From a checkpoint of a small transformer trained on Wikipedia.
Size: width 160, MLP 448 SwiGLU.
MLP neurons of a small language model. Each row is named by its layer, matrix (gate and up: input weights) and neuron, and shows model dimensions 16-79. Each number is 128 + 24 x the weight over its row's rms, rounded and kept within 0 to 255. A neuron's up and down rows have the sign that makes its largest values positive.
After each neuron's rows, "fires after" lists the tokens most often just before its 100 highest values on Wikipedia text that the model never trained on.

L4.gate386 [134 178 148 151 117 144  91 141 127 125  93 129 126 142 136 163 144 121 121 108 170  85 138 148 112 161  89 124 159  97 148 136 156 123 157 134 138 117 128 118 118 102 109 118 147 167 162 145 129 138 106 117 118 155 121 136 135  79 127  94 131 166 164 113]
L4.up386 [129 123 157 155 101 102 118  81  86 147  93 130 126 154 165 158 143 160 138 120 136  88 150 106 142 149  84 108  85 112 139 149 102 151 157  95 101 135 151 119 126 128 104  96 135 181  96 145 116 153 109 125 110 162 122 135 151 112 115 150 119 164 131 122]
fires after: " p", " P", "P", " I", " D"

L6.gate10 [139 118 124  99 125 135 155  98 119 105 106 100 132 175 134 139 151 130 130 148 116 125  82  95 140 117  93 115 107 121 120 100 183 124 171 100 150 136 111  99 172 144 128  70 108  98 138 130 118 146 125 137 148 112 154 142 116 189 101 137 140 123 100 121]
L6.up10 [186 101 113  87 112 147 113 106 168 159  94 152 102 146 131 131 125 127 131 173 146 129 104 164 116 150 123 111 107 122 166 117 154 120 149 150 122 107 114 141 150 151 118 116 105 125 144 164 138 140 128 110 151 122 126 141 119 123  77 115  84 102 168 136]
fires after: ",", "2", " ", " dis"

L4.gate441 [153 109 128 123 152 127 141 102  99 166 117 119 134 146  85 132 127 129 123 164 142 147 119 110 186 108 118 118 119 121 138 159 139 173 124 135 152 117 116  81 105 155  64 128 124 140 130 115 149 116 163 149 111 127  96 153 149 159 127 113 104  95 145 122]
L4.up441 [124 116 105 107 139 121 136 104 140 132 132 139 122 155  97 150 112 127 116 133 147 153 122 154 160 127 159 122 121  96 155 154 160 174  82  99 175 127 113 119 134 106 104 115 122 117 116 131 147 175 106 133  95  98  90 127 131  96 148  88 122 126 154  87]
fires after: "1", "born", ","

L3.gate165 [129 124 112 156 171 122 142 149 132 138 132 128 113 103 100 147 107 135 149 182 112 163 138 160 116  52 107 112 112 119  97  94 120  93  88 127 112 105 162 140 108 162 167 124 138 147 134 120  91 112 143 121 132 115 128 136 134  93 133 146 139  93 140 118]
L3.up165 [117 135 116 150 152 129 118 109 122 131  95 106 112 126 150 154  82 138 115 165 164 133 155 131 127  62 130 109 127 114  89 109 116  94 110 124 101 114  68 138 129  90 140 123  98 127 136 116 116  91 124 154  98 117  88  98 120 125 155  81 123 164 108 100]
fires after: " W", " w", " beh", " en", " inst", " h"

L4.gate434 [165 134 151 108 144 141  92 108 142 144 103 130 119 165 128 146 117 109 124 132 139 144 103 135 146 109 100 166 155  91 144 109 109 162 121 158 131 138 169 139 110 132 144  93 123 123 117 105 179 149 103  99 126  95 115 105 107 120 119 131 110 121  89 170]
L4.up434 [142 165 165 118 133 131 130 135 101 111 118 135 117  70 128 135  95  97 121 121 139 155  92 180 132 156 137 135 111  97 153 142 146 166 150 123 141 137 145 162 157 106 120 129 159 128 111 103 175  91 122 127 112  70 123 131 106 175 112 139 152 160 112 139]
fires after: " the", " r", " m", " sp"

L3.gate14 [ 90 169 146 164 106 134 112 142 121 112 109 105 134 130 124 100 119 142 120 152 106 109 159 132 146 144 128 138 153 100 152  83 151 125 150 137 100 139 126 161  95  77 162 130 122 120  99 112 126 104 159 130 132 136 117 155 149 144 124 150  93 190 169 137]
L3.up14 [125 100 103 145  99 150 129 129 133 115 151 112  88 106 134 154 117 127 142 135 135 128 163 119 169 106 129 169 137 111 120 128 203 153 111 121 116 147 128 178 137 150 130  77 115 161 113 114 124  91 144 159 132 141 107 112 103  96 135 101  98 129  68 144]
fires after: "1", ",", "5", " January"

L2.gate292 [128 157 160 136 138 120  95 111 130 129 103 128 171 147 139 134 138 149 129 152  98 118 150 116 105 169 149 173  80 163 128 127 109 149 148 119 130 144 164 152 126 111 105 117 159 165 143 143  80 102 103 114 125 145 182 112 114 141 108 117 160 117 122 114]
L2.up292 [161 105 121 150 129 148 127 128 140 129 138 145  91 145 142 144 160 105 102 141  73 129 130 118 159 129 104 111 152 100 117  82 149 148 128 159 113  98 140 151 106 167 133 126 107  81 140 106 124 141 133 153 145 158 130 129 144 106 142 150 108 108 149 112]
fires after: " c", " C", " D", " L", "art", "ph"

L3.gate287 [113 113  96  92 148 148 109 118  93 143  97 121 121 121 110 148 152 137 118 126 144 137 138 117 152  79 151 106 137 132 170 162  99  63 164 122 114 147 122 113 111 120 123  84 162 149 164 118  85 137 128 151 119 138  94 140 144 142 131 168 160 143 115 123]
L3.up287 [141 138 130 143 139 151 155 131 113 118 137 127 134 160 129 116 137 107 129 138 158 117 156  84 138 176 125 115 106 140 168 136 110 158 144 123 146 135  82 121 124 138  95 110  96  84 188 124 172 130 104 137 193  94  88 124 150 156 147 138 157 158 126 141]
fires after: " sp", " h", " p", " F", " f", " w"

L4.gate401 [115  95 138 136 114 138 109 162 129 128 119 104 121 129 145  94 129 155 114 100 147 135 146 144 158  85 112 141 202 105 126 137 105 140 109 163 122 165 106 106  94 103 126 127 132 114 132 134  84 154 124 153 164 114 139 133 146 131 121 151 140 155  97 128]
L4.up401 [124 123 145 130 114 127 127 117 116 144 152 121 115 142 126  85 106 115 132 134 108 132 133 132 161 120 122 103 127 186 163 167 131 163 108 156 163 116  86  83 129 144 100 104 125 103 133 151 106 149 134 165 147 151 124 104 130 107 163 141 109 122  77 126]
fires after: " F", " w", " W", " f", " E", ")"

L3.gate79 [139 183  88 106 110 113  94 148 126 122 155 152 178 116 139 148 124 130 148 114 106 165 115 120 135 106 112 124 159 141 143 117 158  80 117 101 108 113 190 144 107 105 118 125 116 115 121 101 105 169 155 137 109 129 112 118 112 138 121 142 147 117 155 121]
L3.up79 [141 136 152 145 151 159 150 184 154 125 125  99  95 127 113 152 146 127 143 121 147 138 120 132 173 126 109 124 140 118 110 130 153 119 128 156 130 155 121 148  89 165 168 146  83 132 127 137 168 105  90 143  85 143 122 105 138 148 121 157 111 137 136 114]
fires after: "1", "2", "4", "5", "-"

L4.gate53 [105 137 161 122 125 137 149  90 139  96 110 107 147 112  74 106 132 119 142 144 111 162 123 137 127 109 110 145 161  78 198 143 134 125 127 157 104 122 154 144 145 121  53 122 109 141 152 140 112 127 134 159 112  99 134 164 159 118 123 170 133 100 147 157]
L4.up53 [128 164 145 128 107 151  93 120 131 148 128 133 146 138 129 123  89 143  99  90 126 137  82 132 112 145 105  87  58 108 116 137 111 150 137  78 118 144 135 105 129 152 101 123 142 101 112 158 107  92 136 145 121 102 124 173 169 138 138 134 187 132 140 113]
fires after: " im", " F", " D", " V", " pre", " v"

L4.gate201 [138  99 100  93 141  97  91  89 142 153 122 140 162 127  76  74 141 136 130 132  93 140 146 129 140 106  93 115 137 150 129 121 132 133 140 115 159 124 135 135 110 126 124 123 117  94 176 161 130 144 126 116 140 137 152 172 175  98 153 149 173 131 137 102]
L4.up201 [114 127 126 116 142 143 143  60 191  98 141 140 116 138  98 102 141 162 133 151 124 128 177 146 169 121 106 108 154 101 128 112 148 104 112 124 136 135  81 115 111 167 122 129 122 124 154 121 137 115 133  83 119 148 139 144 155 114 133 127 172 115 129 110]
fires after: " |", " R", " S", " D", "R", " o"

L4.gate210 [111 118 124 122 149 140 158 107 131 100 109 131 118 146 109 116 162 129 135 138 119 120 109 130 193 116 108  90 156 103 136 138 139 137 142 101 126 145 156 138 101 114 137 115 143 137 122 116 110 166 131  87  93 118 113 150  94  81 142 112 143  84  87  51]
L4.up210 [112 119 106  83 166  90 138  86 112  99 115 119 117 142 116 103 139 154 153 126 134 103 175 100 126 138 151 135 132  94 142 198 150 148 103 115 124 108 124 118 127  95  86  99 135 162 146 118 131 125 163 101 103 167 130 116 138 106 142 142 152 139  83  93]
fires after: ".", " .", ",", " t", "9", "5"

L4.gate271 [108 120 161 142 155 109 136 124 182 123 163 138 165 150 133 104 129 133 117 128  58 151 143 146 123 118 144  99 139  90 127 135 126 178 152 141 148 149 137 131  88 138  80  70 126 100 162 132  87 127 107 135 143 133 115 131 169 140  87 157 169 130 118 114]
L4.up271 [105 107 129 159 114 171 133  99 133 114 194 104  94 130 140  88  70 127 111 147 106 168 132 138 149 140 122 126  83 119 132  89 161 169 168 144 119 131 130 133 113 148 151 159 128 119 134 142 116  83 124 120 165 161 142 138 133  83  97 161 128 104 134 141]
fires after: " L", " F", ".C", " D", " B"

L4.gate394 [157 146 161 100 121  95 108 119 145 135 112 157 107  97 169 129 121 112 124 139 114 112 135 139 130 147 101 153 108 153 130 105 138 132 137 175 126 164 148 119  95 128 141 133 130 107 104  95 160 100 107 129 135 131 126 124 107 109 122 142 129 151 127 138]
L4.up394 [172 132 111 115 111 118 130 111  87 158 154 159 117 118 155 122 103 112 111 104 112 104 134 138 173 132 108 163 148  95 157 122  99 131 117 117 146 132 172 122  73 135 132 150 126 141 137 117 132 116 125 181  96 157 119 124  91 137 166 101  95 115  93 114]
fires after: " the", " The", "The"

L3.gate33 [107 126 146  91 142 163 138 100 119  71  95 126 127 179  99 101 147 180 131 137 149 127 142 114 129 127 133 167 163 116 134 101 124 120 131  67 183 125 118 116 127  90 120 104 155 172 128 117 137 123 102 116  91 111 141 150 111 127 140 138 169 132 115  72]
L3.up33 [126 102 133 130 142 142 103 109 149 101 119 143 119 159 104 123 148  73 138 126 141 142 183  83 137  96 118 109 131 129 114 126 134 103 101 114 126 157 124 150 121 129 150 169 133 152  80 133 127 143 106 146 115 128 121 132 153 159 110 129 122 133 137 143]
fires after: " D", " s", " Ind", " S", " sub", " d"

L4.gate390 [122 145 138 117  82 153 162 142 128  91 160 119 121 113 135 148 149 129 136 140 124 123  99 140 134 142 105 100 179 121  98 118 135  85 137  84 118 149 146  87 112 146 114 141 144  77 121 152 176 166 138 176  85 185 118 153 147 119 147 106 145 143 125 172]
L4.up390 [100 103 163 111  97 145 145 122 164 114 118 141  74 112 143 159 155  91 187 146 107 122 129 133 157 117 117  94 187 115 153 132 173 137 103 101  85 124 132  78 142 152 120 135 132 105 158 143 139 147 147 137 116 163 122 138 128 139 107 137 125 118 130 151]
fires after: "1", " ", " d", " (", " dis", " c"

L3.gate189 [124 115 149 101 103  83 147 116 105 106  64 106 142 148 125 149 162 141 131  98 138 107 175 122 100 102 124 177 102 121 139 125 134 131 136 132 107 162 144 150 104 141 124 120 125 152 135 124 103  87 140 102 119 144 113 101 117  99 129 173 161 107 165 162]
L3.up189 [145 104 184  93 113 139 139 117 143 125 131 170  94 125  92 151  71 121  81 132 147 129 171 106 121 124  96 145  92  97 123 152 116 143 164 135 105 110 145 135  78 148 148 120 137 135 161 114 150 125 115 136 126 136 126  97  90  83 102 156 141 175 125 125]
fires after: " D", " d", " Sant", " V", " L"

L4.gate234 [138 156 153 122 107 147 163 102 165  90 151  92 150 122 127 170 126 126 106 167 131 177 158  98 123 145 172 127 115  96 134 128 139 174 100 104 156 113  97 137 162 126  77 109 111 143 143 129 104 134 110 144 141 110 152 134 123 138 130 110 170 124 109  89]
L4.up234 [153 139 165 126 146 133 104  92 157 111 150  90 153 152 156 136 148 154 131 135 113 176 173 135 134 101 148  95 142  99 141 131 120 157 126 105 169 123 141 138 165  94  84 140 138 151 173 131 138 116 129 172 119  99 158 128 121 113 131 102 162 122 120 103]
fires after: " M", " L", " F", " A", " T", "op"

L2.gate137 [151 122 118 126 108 138 164 144 114 119 118 115 135 125 171 116 170 101 129 112  99 108 156 110 115 185 127 143 124 179 168 131 133 136 111  88 158 108 114 114 152 113  83  94 117 112 167 143 113 147 145 160 131 133 119 106  96 115 117 111 168 139 117 115]
L2.up137 [172  94 148 103 100 130 170 134  77 158 120 100 116 119 129 151 117  88 170 143 117 111 182 149 142 129 143 128 162 116 167 118 172 149 149  90 163 133 120 143 129 133  81 112 123 164 108 141 109 129 155 152 108 161 106 111  97 149 127 107 126 132 121 113]
fires after: " cons", " c", " P", " p", " l", " ("

L3.gate362 [ 80 134 147 123 152 122 155 201 132  83 153 129 114 137 129 132 113 101 120 138 121 141 103 152 136 131 146 132  95 162 145 168 129 110 117 171 117 129 130 159  93 127 129 108 126 161 165 117  80 135 130 142 124 112 113 118 143 100 133 146 129 123 148 135]
L3.up362 [112 131 150 114 144 108 117 196 134 134 162 107 128 117  81 161 154 101  91 130 107  99 119 149 105 133 137 127 131  99 110 147 116  89  86 134  79 112 124 155  80 150 128 101 155 148 176 101 117  91 139 138 101 128 117 116 147 117 138 116 140 128 147 101]
fires after: " H", " W", "-H", " h", " w"

L3.gate74 [146 141 160 137 114 105  86  96 142 119 112 115 172 116 151 130 158 126 120 152 102 131 109 171 170 131  86 125 121 132 163 128 173 159 150 129 123 148 185 133  97 117 139 135 180 114 155 130 146 181 129 156  77 137 126 131 144  96 106 128 173 154 133 133]
L3.up74 [113 130 117 162 119 127 120 165 129 150 159 104 184 103 137  88 122 118 156 131 149 131 136 168 134 147 108 144 112 143 113  81 159 139 152 129 135  91 123 123 134 106 132 114 165 114 142 157 140 130  98 107 121 125 123 138 149 100 152 149 157  90 117 116]
fires after: " p", " v", " C", " No", " P", " Vol"

L3.gate428 [118 133 147 123 131 160  98  79 152 164 113 150 140 137 115 128 126 138 108 146 117 164 134 120 155  63 117 147 133 119 135 114 122 181 120 101 162 115  89  95 148 156  66  97 134 132 146 117 163 136 148 151 118 124 114 136 131 143 130  89 167 121 122 106]
L3.up428 [104 118 153 147 148 175  97 126 141 116 108 185 128 126 125  82 112 117 101 127 114 135 129 125 128  81  94 150 156 140 129 110 146 138 122 110 165 139 116 130 129 130 115 129 134 110 118 165 178 120 100 131 127 134 120 130 162 134 116  86 152 110 143 132]
fires after: " R", " D", "r", " d", " bl", " G"

L2.gate416 [118 142 132 142 103 102 111 189  96 113 112 129 121 103 106 170 112 110 130 130 115 107 134 164  94 113 129 141 152 133 174 114 118  80 130 119 116 126 143 141 150 124 160 130 147 122 119 104 118 138 136 166 101 141 151 169 138 197 179 151 147 123 113 141]
L2.up416 [161 127 130 103 149 108 146 120 107  44 102 100 110  91 120 130  91 136 169 138  83 120 157 162  94 119 122 146 127 130 142 136 139 140 107 113 124 129 127 128 128 156 105  96 143 121 165 130 153 148 158 125 136 105 148 135 131 159 154 105 151 123 113 139]
fires after: " ", " (", " m", " ant", " an", " An"

L6.gate221 [132 105 120 122 163  98  79 122 140 109 108 134 156 179 151 137 106  93 115 119 114 129 108  94 132 122 140 104 107 104 135 125  71 173 129 112  95 118 109 117 131 144 129 117 139 105 136 146 110 115 118 124 151 176 124 144 108 129 113 129 175 111 149  86]
L6.up221 [126 115 149 136  92 146 147 117 164 181 142 128 139 114 152 142 159 147 161 118 129 154  75 125  89 141 179 122 145 152 132 155 100  91  49  98 135 162 166 148 137 111 111 164 152  76 149 149 138 110 103 112  90  97 126 130 128 135 140 131 119 132 149 113]
fires after: ".\n\n", "f", " Pl", " P", " c", "ord"

L2.gate232 [134 109 134 101 128 113 112 114 138 141 147 122 205 131 100  84 113 139 103 122 144 153 107 123 117 154 118 179 136 147 129 156 112 157 123 108 116 153  87 147 130 151  64 144 133 122 155 146 107 108 145 137 115  94 102 144 139 109 165 141 177 147 133 162]
L2.up232 [130 114 150 103 128 108 117  96 159 117 160 106 186 135 128 103 123 107 117 138 121 147 128 141 128 114 151 205 110 122 119 124  93 144 115 128 108 155 131 123 128 184 103 141 119 136 143 125 131 130 144 155 109 121 139 145 137  71 170 144 149 153 130 113]
fires after: " R", " L", "R", " W", " r", ","

L6.gate280 [112 180 100 121 109 134 123 159 171 179  79 120 140 139 145 129 152 134 124 141 102 147 126 129 114 100 148 148 161 126 131 123 155 153 107 118 118 126 108 123 136  88  79 126 155 140  98 122 128 141 127 169 152 122 140 131 137 126 158 169 100 117 113 107]
L6.up280 [ 78 192 109 119 112 101 131 139 145 154 100 111 178 143 135 127 133 141 130 108 115 156 138 128 121  78 124 144 168 117 152 100 160 124 157 133 130 163 118 103 152  84  97 145 124 141 138 133 118 158 109 151 136 118 142 107 151 182 150 172 101 109 115 103]
fires after: " T", " t", " M", "op", "ag", "T"

L3.gate212 [120 116  93 130  74 100  92 130  82  91 118 102 146 124 137 169 102 149 126 147 142 100 162 154 110 131  87 125 137 152 170 116 111 124 157 112 140  73 152 101 111 145 129 122 117 138 135 122 122 133 141 122 148 154 136 137 105 121 140 136 130  99 157 123]
L3.up212 [125 136 153 125 128 108 125 158 100 102 118 130 134 125 124 119  81 116 119 153 126 105 158 153 119 175  74 164 105 146 215 133 134 127 137 126 128 109 142 111 134  99 117 106 134 127 108 117 146 102 153 145 131 152 112 141 168 166 106 147 162 138  99 134]
fires after: " ", " F", " f", " Ele", " n", " N"

L2.gate132 [111 164 153 120 124  79 123 103 140  66 130 137 139 148 138 115  90 112  68  98 135 119 112 127 111 109  85 131 144 115 167 121  96  79  99 112 123 107 127 108 135 119 124 138 100 147 160 114 100 134 135 157 176  88 134 130 150 144 147 110 143 137 122 142]
L2.up132 [115 162 176  89 107 129 116  95 139 101 127 132 120 127 109 133 101 124 101 100 130 124  96 155 117 135 124 118 157 140 121 185 148 122 123 126 117  98 146 112 133 128 154 139  90 165 140 175 111 107 103 161 141  85 150 138 142 146 172  91 143 142 120 125]
fires after: " ", ",", "P", " (", " +"

L2.gate274 [136 122 142 154 123 148  98 170 112 144 124 149 102 116 116 146 129 120 113 142 139 137 174 113  99 103 114  95 146 146 154  93 144  95 136 113 137 121 134 128  83 141  88 166 162 134 133 146  84  97 111 155 117 169 122 131  93  93 130 162 165 137 112 128]
L2.up274 [160 135 159 109 100 100 128 179 140 119 143 123 122 143 133 108 107 117  90 120 137 111 170 136  95 103 127  92  92 131 138 139 150  99 114 130 117 123 126 141  90 124 117 145 179 129 102 159 109 112 128 159 126 196 120 115 106 109 144 164 133 113 135 124]
fires after: " n", " ", " d", " re"

L3.gate234 [148 140 116 128 135 110 134 117 117 126 130 165 140 128 125 138 131 144 125 116 175 153 151 160 190 137 139 115 134 109  97 135 149 118 156 155 132 100 128 183 181 107 168 133 122 110  94 119 125 147 137 124 160 116 129 140  95 138 117 110 104 108 133 159]
L3.up234 [119 120 135 117 156 112  99 121 124 113 127 103 108 162 136 157 152 116 132 129 107 123  82 170 100 126 189 134 107 129 127 110 142 138  77 104 125 129  92 160 129 113 103 132 161 122 158  57 147 109 172 124 185 110 106 113 133 173 127  66 125 131 116 117]
fires after: "h", "ch", "ae", "k"

L4.gate139 [119 132 183 135 172 193 130 124 101 162 119 124 120 134 136 132 136  92 126 189  96 132 105 128 105 114 143 110 185 152 172 115 122 135  93 139 171  97  89 105 102 118 131 136 143 164 170 148 108 137 135 157 141  86 118 126 122 125 128 117 100 126 118 104]
L4.up139 [112 146 132 136 147 146 153 153 105 128 154  95 133 163 121 101 169 134 102 165  70 158 132  93 119 107 157 129 160 189 191 102 135 171 149 145 169 130 105 156 139 141 134 164 111 104 160 115 108 129 126 154 156 113  86 109 133 111 145 121 152  95  90 150]
fires after: " W", " O", " t", " T", " F", " f"

L3.gate25 [ 69 148 179 106 142 126 148 115  83 137 116 135  94 104 108 135 141 157 156 138 124 138 139 102 144  99 133 142 163  91 166  68 155 141  87 120 135 160 122 123 106 128  98 110 137 141 106 134 134 111 155 108 117 134 108 134 136 130 105 160 119 161  87  73]
L3.up25 [117 128 172 101  99 104 127 107 133  87 144  94 102 130 173 103 106 106 123 123 101 130  99 131 127  74 126 134 130 165 112 180 138 144 126 142 115 162 134 151 115 138  73 111 132 138 113 112 134 147 153  98  64 146 116  88 118 153 134  97 129 115 133 210]
fires after: " T", " s", "T", " S", " t", ","

L2.gate193 [127 158 133 145 114  97 131 138 117 190 113 129 144 104 142 155 116 104 172 128 137 128 133 127 136 124 131 108 140 129 168 125 126 138 148 118 161 128 151 126 111 104 105 107 168 149 148 121  94 125 116 139 151 140 100 147  91 136 108 119 173 153 128  82]
L2.up193 [ 95 138 111 131 110 126 111 161 147 125 115 146 135 114 142 131 112 102 110 122 132 123 123 141 116 160 110 123 132 120 110 110 124  96 136 126 112 130 127 133  72 103 109 147 147 126 148 131 118 125  70 163 127 100 110 122 148  78 181 158 124  90 136  89]
fires after: " P", " W", " f", " p", " m", " re"

L4.gate115 [137 124 141 145 130 158  90  84 113 168  95 158 150 101  96 171 150 145 142 150 126 132 155 105 118  95 145 112 160 116 122 108 179 127 133 168 101 117  99 128 106 113 134 132 100 132 134 162 117 100 136 180  71 146 113 140 102 130  95 152 131 110 101 122]
L4.up115 [ 98 139 103 154 146 132  78  77 107 136 106 121 121 132 123 144 138 132  95 117 158  83 130 102 104 124 147 153 145 150 158 156 133 157 115 126 124 124 189 148 136  96  95 115 104 104 169 127 139 143 120 137 149  92 107 120 110 108 149 117 159 122 104 152]
fires after: "1", " rec", " ext", " comp"

L4.gate205 [149 125 168 129 132  66 126  76 114 146 121 193  89 104 107 107  99 134 161 122  89 120 171 111 145 129 103 108  88 155 104 126 116 115 131 128 151 178 161 141 128 122 140 176 155  99 125 127 129 102 135 135 120 117 131 143 122 132 134 122 122 124 129  91]
L4.up205 [127 132  96  98 154 115 157  94 135 139 131 130 100 126 153 145 149 110 129 121 167 134 126 143  87 105 110 145 137 109 164 143 119 143 130 202 133 139 137  96 108  99 112 153 119 118 158 135 152 144 124  94 137 141  70 110 148 123 165  83 123 147 154 163]
fires after: " sc", " w", " p", " W", " sh", " f"

L4.gate68 [138 121 140 124 152  89 145 105 140 115 180 130 150 131 199 114 141 133 162 159 126 173 130 189 127 155 135 107 143 143 145 123  71 110 118 146  95 124 116 102 126 150 106 167 130 145 200 157  77 127 170 128 120 135 122 141 113  95 131 105 179 164 145 140]
L4.up68 [144 146 121 156 142 131 152 102 178 158 172 147 139 148 117  91 158 119 139 130 136 106 159 139 143 131 146 110 110 150 134 131 110 153 112 178 136 157 147 156 145 118 104 114 131 124 166 165 155 171 180 154 100 116 161 103 143 119 154 146 126 121 130 113]
fires after: " p", " P", " D", " W", " T"

L3.gate389 [111 164  89 117  99 159 137 125 105 130 106 100 147 152 114 147 123 121 162 133 113 100 142 165 126 110  87 184 160 116 138 133 112 148 134 136 159 119 131 140 162 129 134 132 132 120 113 122  90  97 106 117  88 158 130 113 119 111  82 163 156 131 157 109]
L3.up389 [113 139 126 150 118 119 113 140 151 122 162 103 148 154 112 157 150 126  94 136 107 115 100  84 110 116  89 141 173 115 114 120 100 111 143 130 117 113 113 173 137 117 101 149 136 143 131 131 107 126 116 116 135 101 156 119 130 104 130 143 109 133 166 124]
fires after: " G", " Ch", " T", " D", " F"

L3.gate177 [167 128 123 130  70 117 127 125 163 139 111 129 119 123 113 154  91 116 158 125 132 138 146  98  89 126 153 117 111 118 126 154 103 104 113 145 142 116 130 155 133 139  95 160  88 130 119 139 124 126 148 179 123 121 154 109 134 106 161 127 131 175 122  94]
L3.up177 [107 153 119 141  61 117 125 104 123 119 134 107 173 144 161  97 104  94 186 102 100 119 149 171 138 126 139  94 155 123 121 123  92 112 152 143 154 106 153 193 123 119 121 135 146 114  88 124 113 113 142 162 145 153 109 123  91  92 111 128 160 171 122  98]
fires after: " N", " d", " V", "om", " v", "n"

L3.gate8 [181 158 105 146 134 134 132 146  66 124 132 141 139 112 141 197 146 138 149 143 158  94 125 135 137 143 111 127 195 100 107 136 128 111 144 133 121 117 122 150  92 122 111 106 141 110 132 100 137  69 106 152 115 127 125 149 139 137 138 113 106 161 129 132]
L3.up8 [193 183 129 172 111 122 145 123 125  97 137 135 181 185  98 140 108 111 124 123  94 129 154 127 174 135 147 129 146 123 164 156  91 121 124  87 121 144 121 149 120 144 144 133 106 148 158 118 109 140 132 113  88 161 150 133  86 129 121 148 171 150 116 149]
fires after: " N", "A", " A", " I", "N"

L3.gate376 [130 108 142 126 116 141 178 101 130 142 105 168 122 138 146 130 106 137 153 126 121  88 142 109 116 114  82 148 103  82  90 173 137 139 118 133 147 133 129 120 141 189 126 114 101 148 143 105 107 115 204 161  99 124 184 119 134  69  88 121 158  97 109 151]
L3.up376 [115  83 147 115 118 116  95 133 123 184 123 151 143 125 104 156  97 119 115 127 132  91 105 123 112 157  97 134 162 105 161 134 124 118 116 153 137 157 140 152 138 129 161 137 156 168 161 124 116 118 111 179 122  83 105  72 111  90 112  93 162  95 135 117]
fires after: "0"

L3.gate391 [158 121 152 151 156 101 131 136 107 165  99 146 118 164 146  92 153 136 134 122 106 144 131 132 119 118 165 102 122  98 150 120 153 138 122 165 111 147 108 141  91 107 106 158 125 141 152 146 150 110 129 112 138  69 148 154 145 110 126 138 144 143 135 136]
L3.up391 [ 75 132 124 107 112  97 148 109 133 101 115 137 123 145  94 142 124 156 139 138  99  96 151 138 151 148 127 157 153 148 129 141 115 138 134  86 102 166 139 138 147 122 137 116 129 148 144  76  49 144 150 140  78 126 120 100  94 120 147 112  98 112 141 139]
fires after: " s", " t", " m", " S", " H", " cons"

L4.gate372 [133 155 132 150  90 159 155 111 107 140 101 127 138 146 144 129 116 156 138 147 120 105 169 141 110 168 111 111 131  92 146 148  91  89 150  76 126 141 129 131 136 118  77 131 169 135 137  79 139 128 142 130 140 142 162 136 143 185 133 124 102 151 134 110]
L4.up372 [101 121 177 153 144 123 139 133 127 177 130 130 142 157 146 119 132 155 113 137 114 151  70 141 147 131 149 192  88 152 167 166 144 123 154 136 142 117  90  87 116 130 108 107 137 107 179  92 149 117 116 150 132 102  96 158 126 159 113 150 139  83 125 118]
fires after: " G", " f", " F", " B", " b", " M"

L6.gate134 [140 124 110 137  74  92 118 116 144 145 138 103  89 144 151 110  89 134 137 131 164 116 139 154 146 175 109 143 118 138  76 157 177 109 109 121 184 153 105 139 149 109 144 126  56 147 148 112 151 166 166 105  80  95 117  67 130 117 130 115 144 153 148 126]
L6.up134 [168 139 145 146  63 112 134 120 141 135 179 105 149 139 156 100  96 106 102 123 122 110 140 140 118 146  80 117 117 132 111 101 135  95  96 140 169 140 133 141 166 119 148 142 130 138 140  79 170 158 109 128  96 133 131  99 173 108 103 112 110 158 158 110]
fires after: "0", "9", "\n", ")\n"

L4.gate120 [107 155 151  84 137 118 134 144 105 125 163 150 129 131 165 187 116 153  85 144 116 147 152  94 112 130 106 158 133 148 115 174 131 140 142 118 152 148 135 179 116 133 129 148 123  93 130 107 102  97 101 189 101 130 121 135 139 102 152 135 168 133 106  90]
L4.up120 [ 92  96 183  98 144 145 148 114 108 121 144 120 137 159 160 204 130 135 140 116  96 104 128 114 145 158 151 159 138  91 148 171 143 126 136  99 181 147 148 139 119 143 139 130 121  89 123 108 116 121 125 211 124  97 118 118 148 114 144 143 173 141 121  93]
fires after: " the", " A", " E", "The", " N", " F"